MLP neurons of a small language model. Each row is named by its layer, matrix (up: input weights) and neuron, and shows model dimensions 160-287. Each number is 128 + 32 x the weight over its row's rms, rounded and kept within 0 to 255. Numbers have three digits each.
A block is one neuron, or neurons of one layer that tend to fire together. After each block is what it responds to, as a language model described it from the Wikipedia text at the highest values.

L6.up850:121146111169077161110128067115145086135111193137135120150110096062154149100135151120089132141076111098144154159065136120160114131130150120073103104094102153225050124175158149119090093176117166126129107127148085123126108145129167218163149198115069133135083133141095142109137109078140114076109117103093118104120116134141139126076134064139154115168126094112121118209122125140147130113116
L6.up1016:143090134148097089213171145176149117157089091118187174176072173168074119140108165127164085097082150107154147159157081092136144141084133122163105144095135169165128112121103101196075143140132136135111122062145157132135115128123149103146115113184085132096177111142229090137127184096159103122111213116122125183103147133122173096124154108096092127141115133149142118142126094128049138098112
L6.up1321:092088097115090100102163071166120117141075149166216121131091114157139124144163224119116172115096117127170180165170098125178112108051120100112123084065111138137114149101131134136141123140123125110135104078135124056137112123111138140161155177167094144111114123125129115123093136110171076109126160129125163202087076179133138180112096038123141129118135142095178107110128181123105124102121
L6.up1738:107108143120123146086157134138151100161112165123133130130134111123204095155143168125135109125142127121161145094173126115106097105150123121104139137159088110155114101154173100078151055077062163135125129096151137080140088146118162131112168133133129126106095089154202204089136160076168166080102163113110074106106159115137118132153168120130161121093151160179140122200163150122157140167091
Line break after paragraph end

L2.up17:106144121091096125147102138113140122119150076163090194087091150137144188143103118180126112137140153132041084120126120162042134147131137137128163089159170118129124096110102139161171101073099095163126147098108117143118158200170138102110148148126113180097103134097162170093124121130152201130093145132102063107101123134103125129146137125210146106133120125091098110126152124146103121126089
L2.up61:122177159102131147124128162084051104205122218152113197095090105096106084204110127201136202167136186028127141175129164100123101132104161143160160183140172152188106090149172093101117120139136132079119104135147138094106134089118159178058107147140157168168098141060176145142139138101134150121128158145144142152133076171089104183126072124146126074078155085091123134121147137162084085107141
L2.up160:101142130092126141121153116146088124135166067126117127145068168184139081088107155087139113123081076143080116076123071145134082082134164134106134112111075146080164110128115149160095102120080159104140145128169113125152111160171123152137129173120085171187044121114085076125148099126100116126125066136139193158139100132097196091089182127144080161176209167094076128205083145173121128123123
L2.up324:153107108110117164142174091135120130156146185152184122154097091109120122109168078131113212172138154125111157122176105153086178088087168201066123082134134076142039103144076140109127071062164130081185095176080129146097086122187112118074183106137127119111138109126137127114159146144115046187123191130128095156074122149032122146139106177128153172111095074127159115122114123086092109147121
L2.up635:133132128079174105108062111158148108110120060089154147142206159134158178152083095134213157112122144149105148138166086202130128105163146092116130128177088161109132035091099149161095151094190117096089132104158142102159107139155182131180154129105081084123148159075125142129117143130116125130098119112151166114146096139086109166090120145145099126100155039124120125136161134098151118215166
L2.up700:118167130104143149117169105078114107094084174093118127182117121101087137104194061141152148156065093137141116118124130159154115186109153172136188161152085090173100114132074184115141123149160112091129073113087080162112132057128117116105077147064133130067157075119079148183164110090104140118116046118139164137144129114175122145063154148116127170130041107129115197170117103106155133096107
L2.up792:109154090085107132147154127092109124158156096119134105118102180188124121145097133081123111133113148133123115099122096135096100142157192135155166130090061147075153065177120178091105106113083129110154131159161146173153108150197147165173152168106086148143075120126114096129092165084172165125119105118114126146158119124126167133149133201125108150160149139133076166178039138172117085138087
L2.up824:155120132177133071155152157121080135092138113105127160148110089103091133123102158104095127103094040118181068146112087109088131126103151137100102181125184169060128077154129141155123138121124156057124121132150058145082134138172132180145109139119081096149160118155142104109165141156150120126138142093160157105163147054119175134109071145158119142123127105140123151178112095127082096107104
L2.up896:097117089084096118089150139110082169123143112050085102169085179137105122105122108119128134173146166145142097106125155073106118087108106125156112163126121112093087104142127182138161135133105126117105156137099116134124120182113166105137184140093128138114177112185120142133093087170095109089113078183144111149114113076142092149148083142107090140102119066092126181152147107140133153101090
L2.up1106:136117151073132106060083143092136197138136151043177123135072139064128105128161095127140102112152157128158110121046162156195186137074097139186142129142105062137127117136113141085128154119156106123120161121106142110087128163116159148116131196088077177081123107070079095092145101134116169132139165136176191117138164123128146134132135086148116124150142112053155093138135106102140068134143
L2.up1161:121150133145122000181159136129200116187117132122123123052090075130142126130165150154100127096113116126163053146129136106144145141106148105120128098108119109124105141139148196103103163079087129098114156118134139008171074128102167139129184137148094163153110130104130109148091095197151088086127162160096174126081123137148138111162109149150110149073151111087070104077067134174145138140113
L2.up1163:083182145135132156130128180082060099200087224178145158113107100082154101190138139186136181158143184027130119185143152120150091122093135115160132177114160139180114130121161101090084153125148124086103129112136153137122130065102164175057125168148166141147108129054191160126121129127117154136103176130154149156112055171096112179111058114164116085073160095109135137115141142195073125144124
L2.up1325:153105111107151181077133132122164068132148168116090098192173109064145129174117165127066119148114135132186140122112123155196141149104124125128125123103161121147138099083127141118131170139159150080100154137118137141118126117133153139120099112166088158111220126115068135127137120130083144116096085118096112146159135135157124083198129207186039113106130148115122092144151129186131082112095
L2.up1582:127087138073085143137140111139155157101080158097090167143113156105143117143239173155062089164121080164112194155097096117203118154129100149136183129181130143136100043067130144150105143076158122136126141106117110116142080111164121174121143136110145110136124101195090115155119106183222158128085151127133096171066094131187122145133178082183103087094150084095107103071097217095166153061121
L2.up1623:146098083139142097121138121099119159142119163134141178109119118083079171098097146150233149149126133111160088095089093148092130102159134123099141099167091108137136148111149098170153162152067176104173120127091111083113141151225115049115146138144123126114138113123146129109131194160104174105137122146080108109130110165146141122110135104133115156086151115091104181126104191142163103096128
L2.up1885:168168147110128121123135174118075145139091170149092083130169166073160156137132159176141065117183158113161145166133143109111145137138137043140159045121086149196119175091158194155116122060183141198122118135134116144144095179144085124127173115155115124079121071122136189136130092134212133072152155107171131122155099105181103161144172163138135118125124116070112144136099132183151083150163
Name-part tokens

L4.up543:164136151132147095149144128079120097168112071080143061125104115136111115168102144094129102120089180077179184162130157111105092093110066136151176106113143145083083162148099111118100130181118160111134149166125075131162159136117141106077057149179125175150150112093173076139099100071133156140073179140131143170105119126121141140103067074163176095126123103157114144167113161141094134124094
Closing heading markup

L2.up27:121140173133151097114083060107091096138170182146161132111066149123201134117191171180128207184143163105109165125134083112165130178116066105147151120147081125106119131098160129130100089115169109108135207137137086145152055100103125128117201143150137121103122030059075131147143165140177157079094141080124110132180125137166116157137118133152030123156121183159118161150105131094144108148144
L2.up137:158113165101132132130072150153171109148160198137171167121112132145123147136159154136149113116144120167118137134140144158120182123133012154165100117153086152179065138136147147116127092117128078083154183082149083138132140161158143082126110162066138149097117090081105130126168128117124114152076224085149140132097149139119137130161124186199109106120122122206151152103147105159068086201199
L2.up239:154086071105162157146142144142075065093147162127204141155145102123162130124133144140189082157109161151144172146144162103167110109116094151151150124160090136051114098083160090064135142134151107116116154122116077135100113120142170105129108169129043096098158149099110104116158171121061148117128122146160145135113110119109093126129139063169130096120136120161107069204207132167090137146076
L2.up538:173099116142151054164157112165137108126126147148110140104110086080094163113103187158139097164108176083193149111125164067146131147129086155103145087127160093096141139127167060139137146125156153044121180147185124135169033134098086131185099085189095199118148094121136134161128145150072187146118086142062165145104092087153162195134100139123056125119100145084134062095145152099104110163103
L2.up747:178119130047139114134122097103094079133113135146168135119097142077164135194165147166169137142153118098145134201126177110093121120131098085109096092153168071142110129110115133104144094102120141080101148098160064105093118089106082177120126126098101154156077148124146124141100191076057159118106186115058079120154111121138092172125098140139131066102139073160132143119143153132167107101062
L2.up750:126077126143176202164110117133167133143160175120156117158076075180147140122112148144143150181124130105114094104176170152119084110141149148121103080137121129088136121172082092110169117124114105103166218061167117138100162104147093153153125111169115141115156103125180123130184199146136149095121083146098155136149132129111168129125173167200078154098144149180094156179139151150114089112192
L2.up753:166114105117127129120198072110174061143123092172116152124116114144168120114119099127142161114123137104167140152192114140168118135110108129172101131113128040149044135083151104134118166090131129159139156138169134128137165111142099093133122112178116176098126116062103124134114116086117111100137149103124116155125130148072103137058164161149084081106085088146116107169108170138070125077101
L2.up754:188115133088143074132158141077089102131102071143146205136145129087128126144166168167172162175101132078162181127155180127154154151093137106124146123171143111175064094119150129141080084073158165114194175124144086154096127133127107161142164152160112197121121122117158115184068125090139164104142110118118115191137121173114109093114132153198080085094122120098141106181149125135142147111106
L2.up916:157138143101169145174128150131137075142171186141128129176115135085092141175148145189159103148104120153191189162160155105182100193090115118140185101127072147161133161068162086111110125183177159186164096142124115153126158085132133138147140090175133158103102108163168104140110135127184142096077110129181164081093114141210097112109157057159122129096114155139093105198080141125145059128094
L2.up991:186095176116177154133170133124120101097100136129155155151157157113126125135133144142157151171086179110139185156102181119117124179035065112130121126173076123095063114136145089136154099116159135115180168077135095089103073100101130124096137123181164170151082120119154141148082114089145116192098174095162104158188087148129126146090131133175039130104069092113165123111105109117117094096067
L2.up1017:141137174095128138192131184176133135105119215134098133120094094069125136126159081080142151100080155154101097128163135061134126141112097167161140119185121102175097169156136092124171108134217124142188091096144126187100146080115120135128111144142134074130162096139115132108112134122200111147123152139095036147074075152121136158132179096196096154158199128122135138144090117155093107118119
L2.up1417:138183114153200137064130123122030107142076152124159148164155130136106102157161156200186189141143162096162130141139208109142086130090153139166145173105065117173110151144115173166084067155112134102103133139150152154110108089057139171086117146167113163219079127112125168119089155086113124133135152153142113139181096179121152128135071146163103108078169117113099066153142126125110077119079
L2.up1428:122077152119148176091098078111130049114126178123141125134070116056174090097161125151169165159140201132122149126168148166173166122124058110137196096101133100136127130139130160102097187079138125127130130090139107125110131133137088101105120148125104115107169118142075155151116156098155145128057058100141162156104108144183143130132165174176104118127109150142091157139105052080143071116165
L2.up1447:125156114140166136086183139184102119124127132162162109147099182095108131192109187105199144131137158155107110172133145141157096157124068158074130142120154104068141133144116146135166151170118125063135115099150116167129123130166193133145182141176168153158203143133146139122183106136113144130129115153105134136174140154156109138145100165136095127154200124159202140158093084117051113108182
L2.up1519:166076140071133160094158207123118117131126151129159125163138089149132152124103089090161114166087127166145139153103177123099072110146081061136069166060065154148098139153204160179150121096144095118124182117125110100097130093118105131157128094157176142135092131103156169136130127129101123100116144160133127083099114140075155172116136167166123106104161141149098112105108090171091144128143
L2.up1792:126119117092115113145124160055064145127065115084128097119103123134134120135194180123195124182100149140114176112115119090160133153078089110137109120179158103096133153127127025118161151140124122101140113085150075077150086093064106185151131120105109148142079102078140195186147108122187183120146182094120135210067111150135114078155131089143103189120194131138133101137119232141112119129156
Section heading ends